From a checkpoint of a small transformer trained on Wikipedia.
Size: 12 layers, width 256, 4 heads of 64, vocabulary 8192, 13.8M parameters.
Architecture: LayerNorm before each block, learned positions, no biases in attention or MLP, untied embeddings.
Training: 431M tokens, 6448 steps.
MLP neurons of a small language model. Each row is named by its layer, matrix (up: input weights) and neuron, and shows model dimensions 32-127. Each number is 500 + 40 x the weight over its row's rms, rounded and kept within 0 to 999. Numbers have three digits each.
After each neuron's rows, "fires after" lists the tokens most often just before its 100 highest values on Wikipedia text that the model never trained on.

L4.up13:488425485524517444479440470525533507492494515517572512571465514539513435515522509501517510523496535479488516535474529499455545503544505503442453516460509449440553458502525502563462558493512478560493458504481513498436456454499510503430465458518468442423418535486452559526550450489529514431
fires after: " (", ".", ",", ")"

L6.up629:531536491501494552508496431519548475437489504558468482489503500473544475510500551568459562474485583432511508523580508586490497464486474527475533467537540413502548500441462532493512567434443493520506468483547470442469546531574481487550512495560517492493455550488515468476554507429532515499
fires after: ",", " is", "\n\n"

L6.up280:469521528487530431463476577467528576523567491532459518503512526504501488447460393556444527507468517506522581489590472480525554528536483571465524495525495501496480461443524491467536533504532502532505520441552505512480469473489445588585502495562484458538486479518522425475508561553541434573
fires after: " |", "|"

L4.up682:457591523520592474480532466533501471424529508521534442416490461425485495511528455575457559555565491509426457465481482512482523609510519512490428476474514529483507568477444544545439472450507487531471437513421440510451483527396414518519532512514436543482565500455486487472492559479487521564
fires after: ".", "\n\n", "F", "|", "\n"

L4.up145:556493542463462413513490468459428483453524541503514520543456466536592495509488504469536465483526520486458494526552491519466458509411454550566522440513505452496468503530470510493538472515469485524452525489499555442501456501506486518465532470524468540467486554529506526496467479552454465485
fires after: "–", "=", "-"

L3.up852:552529518490512487429484498448438542486507493518433473525515482472493477512529498528505473524531470452524480547503504490498475496544556569563464493499497424585513523490486491532461437478540515466517477492405555531529584462457463554511500470491467496463472504484513489521555534521412548546
fires after: ";", " can", " and", ".", "\n\n", " to"

L4.up243:525456529464509542440507529502381550483460501552526469437496547517504551476479503450475518468495458490499467488513476510383512483519473536479496538443522522446530585527464545526468527467544466461562525578497581428530518495481423462451503506529576501525489476508565519467497547474484546487
fires after: " the", " No", " a", " A", "The"

L5.up594:467469517496400536431508504439529480582508486499467590472471501499522540533426516517553464492478509572603484522502488456595464463434464457571467533520510478470459487431471564485493464486535541448458414496494542515565506539467529554502537513502508437438470541474505474460544463439473535493
fires after: " on", " O", "On", " a", " On", " do"

L4.up628:485525463471441540519421452457514463554578497488512513527421479517419491493472463508509483524472499498549485548477525538547481533559411545537510478491515415491485487475504449533462411482481486500525448588524508535486505485496468512493533506428504466524572533466508529511574542421446616451
fires after: ",", ":", " and", " said", ".", " that"

L3.up516:449467519558489466534578532476445450513487460479496482590527494536485482500499458485559501513481518444466511531452521443476523467442443558489530562575537470540545460482473518484460544407422487481479537522559477548496538470473491444507514547496522504505505529593553550491514516492573413540
fires after: "-", "hab"

L4.up526:523443471424506483496548556480467484482510558537508511475512492528571528469610508469488555434483500540465512504528553519464548568560434503494545557531466473418436481441465572485511401515457485495533511489511389520562491437513460489530464461530492474475423535532550477473498489544505503463
fires after: " the", "'", " his", " a", "s"

L6.up285:491473510541550529561479456522553511540484500490486484562510464433484506509447485525492499537486542528504560514528561520485534497483528516484460537476607501507531507404512513561519504482556531549468486446505476494482511472538440508485510535465497512528457515553501478473514530525552603453
fires after: " was", " is", " were", " are", " be", " mor"

L6.up47:504506550505462457482514495525511482467488475527461462507489517515420543477505508493435462497469507548551502581496434455458468465539525509523439475485559495498545488477428624497522492574486491459507477585543477478553496418482449490458425493565448485501445530537450560507547543482522530500
fires after: " the", " a", " its", "s"

L3.up425:505527495554506494524523542461455424491506560413531559554478484533438524524482542509528548538487505435436511455495490524454499473470563508530489459407566475427520538488512472571456503412445461516498486502517482498459488523476506537534485542543454476558447466524609465533470483466545480521
fires after: "=", " app", "em"

L3.up988:466514529577479517515450472456459478433582429554518409476497482568469527534452522527558470507506571496571519533478534529521524439461442460495526539546489562502538505498492523509512524516444519482453606466539526606500485497523547505519522481479553496497455484425447492504443513494530519473
fires after: " (", "–", ",", "\n", "="

L6.up992:554490457532533465533496549495516488481499572512517534523483473526533484466455464524528454487553467522505493570561538462459526561419527441474504508448437440558559480444494513496462501484507470549481480513507488511478584476475513517521518496465547530571562512476546508570554477529515430487
fires after: " |", "'", " to", " 0"

L3.up269:449480540453530496505476492500531482503503564555518495515549549515497458429457467496469461469467595526428499493487458469497487489583414521474555497480508496457513486452411535523453523519443557429579524454509454552489410468481502457523506548479522476485546456571590507492474517576567440547
fires after: " the", " a", "-", " The", " an", " its"

L4.up195:491445482451469492531514512505524556547457530415473512452564509541460529487467542507496458455449485474552521504563467462491480463515513556530465457442492456473497527460518587481462519560495376433546555453528521468534512531474526466469410505481500533575568517487512549479522521405508531545
fires after: " the", " The", " a", "The", "B", " his"

L5.up1000:467554545523519525451526425443466468532531487516441454565476465466462492533445463508492503523461518502505475490505539580508496476473504479485599473561497502584506543464424479599558461392459524522472500512487503478576522535554450563478533529530520497404454451425421448467490505480460496519
fires after: ",", "\n\n", "\n", " votes", " ("

L5.up280:501490519580539530523558481515424532529453557488481600519489471464486518474467474456488469559515437495552460495497523527485490555502576489468506519464512517494471520528536425446585472491448440559489487552499447542508476509515507500535531532455460534569507502505542450444472451473559480579
fires after: " A", "-", " Won", " running", "A", "  "

L3.up41:563537529513469536493469561524449487503537492399496503513524469497487488465520547540523382496608479490481506568568601489457568525508493551462398452528484509531461556511542579576535486510543520482420440470483551428459551472484480507476538479472444481461453510476515506492526453535511530514
fires after: " to"

L3.up138:563483538503450434532590498405531504504508574523444555537489543430521424469489508463560537502485541473481510488431449468450462560424449507560552470491557479472493542536462553449514503496424535559520541499486528509480576482462508392470547464470480474519508481511511633530536506481507479508
fires after: "-", "–"

L4.up588:489404549492502513547480481535490501505522572538550476463459401510510459488518505448512482483505551512490493426482590509469513529527461492522481457534448510466477555567552445524524501427486552433512437535533599517511490498509443511459556456523475445483494448553456530546518604522511538466
fires after: " |", ":", "^", "–"

L5.up808:588545471482500416458493497524488516449516526601491588505488546496514517489527428491499543500497443495529600550493526426473527429571565527501514490433487543450459450513519471471478477451414463492483502513488487500504488490524494509455523398568485492494537536449559506528508513509563507556
fires after: " |", " 0", " —"

L4.up697:435487555540536419489577591554457530531487527510489488412489552494575530494484504507491552510456523537478507466540507518510431561533464542514586562489469525424499514495448513535554493485477488515560471545490477482492487439510538432519484580485541475483508488472550502486500472571532488467
fires after: " the", " a", " in", " his", " In"

L6.up283:544472505531483441458473543523513431496511490437451555496540489468508533546473589576476445502439497523558408494509459489435589537536489491478413583484514421564569568508543559494531473486515455490451453485504506528499526513458525507532478503474489485446529502514508529495538520451577554530
fires after: " to", " in", " and", " In", " for", " a"

L5.up751:500480576585513469513615478506505509429590484441508582503489501464515449441486532507551463492529489423567544485460534473454434590470483495527472484473567506548559506519536556462509536493535524531446458570537519512401492546458495542478504470413517544526500499485480557521508494486541482462
fires after: ",", "-", "–", " U", "/"

L8.up853:494505498457511502428510497493513462467496478507500451500567461481494478530511469559459511499501456488435538552496527484539508544562559472474489453488536495490544511573529572511494486440569451551476494513484581531534480517481423537489520476462488506502461473550480582532591489553523462506
fires after: "|", " |"

L3.up856:411438498527515466542507466386484492521452526500474518489469479519540510556578518525440496487456494438504454584477519454484523494490481486528488485475473485504487504459493515496511524524532505477471461481497481608480450518522502537448428457489513521508459550457557475542521527514563493562
fires after: " a", "-", "  "

L4.up357:541462496472484494518497510565550482508521536538429456502479511544498412454522471464474576441517575507510489502470474446531438516475462539460527508521396565467477481510460472517525492506517507439466477481590530535544512515545559562451495458480517504540504509499484539564476485459563477488
fires after: ",", " was", ")", "-", " were", "%"

L6.up939:514551421467432531456533488487532536501452514514497493480538530518587472483433476549494494470468491506416452483475500507493534518509498473574419515513452470550503546485483498506494432471411464451511396501485521446539603479473489469514578454460533457567544490520556488580537544546565500476
fires after: " |", " the", " to", "\n\n"

L4.up597:483444463474586542459485546526473442504487507491568492506507492564496438521494523506523518533469487543440482409524539493463521556475438431471493482430533485385466450476441505536437436511516462456478480547503548469514483530536419529572481527603481530500573482518469456457539564494511498584
fires after: " (", "P", "\n\n", " \"", ".", "R"

L5.up622:495509572540516538496516484468522515577483530523450534551529502525551453440489491465516423439461518436422466558482547509517493521505539549449516442555499524517523504509490462464518572497500523462475439532542533545526552573551483532473470366510538551515547508443497497516476480521482445478
fires after: "-"

L3.up670:452489498568541519480489466497523468556456504551467543549514427557476506514511451450505454509483446491540516433467519484566466456515506470470491497493532512444513456567585454451616550463484491486497418498504491538533532478545538475482487467505515460498564466544531476475499485523456502481
fires after: "-", "  ", " reve", "^"

L8.up418:478506489516478497446460463514468562465447411426465487489487509526434565542478445522481458468459457509525447497460505541510499492564445554533491499504514463563471521557485400520509540430488508462431493544434534503508501449493502486560442503526483470551562516471383523501522562448503461462
fires after: ",", ".", " Ge", " (", "\n\n", " |"

L6.up204:538452498455553513420487442476558490519445506600499429505508520476538509396519485482547493492492491514461484437459541502465484474459516463471515427438536545461541520555577506519453560474467564592486480511436484532493473450532505560485446415533553488410511453522504573435570494589542483486
fires after: " |", "|"

L5.up879:483473489517519511525582529520443439490501515514475503537481485467454496431458480563487414449540510488485385501534621525528503535509468444498551430499478559445440569556527388553552482469473494466488467490468567504460479522523559551521525553574490496531522504511513536465513412506520471514
fires after: ".", "–", "  ", "^"

L5.up410:475562446554538539619566448482423413464477413521455470525461452479468512567466434472438468553499481478505437512447529427545559456442571467484486459502483547435615488540493459481559452445478490485462487565470466493508504543512497545593485490444497458518526432504607475512539479466524440480
fires after: " A", " Sport", " No", "  ", " Notes", "."

L5.up76:476447499517494531451446463472524501539474468469526491548535475502483543490544531507448467462500407507499535494474487559467564470547551566552518446509598577486523495453541493556397492478538545519481489504512495493534553492516501509531437416545440477520535526496535512531469574453532523434
fires after: ".", ",", "\n\n", " and", " to", " which"

L6.up273:488527461563497511548511457477457497512491496522502551503522503482484505466436522525417524399523506497553504436545505566518475479457531535556533511451532577504462511493423492478530464513476472530468480533518492464501543463517464499541497516580439479527494537478461498506513543501591506428
fires after: ".", ",", "ila"

L3.up257:546532463506490537473535424486505423522540478570490494520493485492515519530452504519578463451485577539463474500500546531506453522573472466500490456521435495529449545542403539486478527471518457428525454490426498490504571440546519537526440442472510458501547518483454445579453516499519471514
fires after: ",", "-", " and", "="

L6.up783:482427537562463466581549482418468465428457515493586490515442563405483466458533516469497485477544507510560510486495540487514470516606449441482519537420546495521437497462487518530527438458508509543442525481541463455445549475449475577512562492519446481543506451563503437550522504454561518545
fires after: ".", "\"", "="

L5.up820:508487522544519443406530508502508591500509448384473510466490608529559502579467533473520526502554457573444491508505480546475472503530515412479571470526488462525526482536511456537515552491511488495509523532438432481481507484502485529536486521516566511489507495463518514497493520566534461426
fires after: " the", " his", "s", " her", " its", " The"

L6.up552:503486475489497544483537438491500499443532435447488558517482465400521474468510456553458520467464453532472511473588542502446526486500431426505513525481530464452540537497607505494482603523487447544542475464514443475520525513538443526508598490524489475554494452458481523477553613518484585533
fires after: " was", " is", " as", " a"

L8.up605:526485463543551530576428500465507514493470520489482506482558553520525466498544522520510482520480537536459511493583519574558565521471506498471485518511554479567477561486501470580545478499486545477414465488508466523472513542550477502536530472531489448546551467518497466437490490454567543517
fires after: ".", "\""

L3.up646:499498499516480498531480457498454518489444618446597455531480453486481431492482478553500507608531456497506470540501621518447526521566432500496449476510545454500497581428437424550505528469516441462480517477506512454524509492596487502462472526507508499503512535532483444480467523438477509498
fires after: ",", " (", "iti", ".", " was"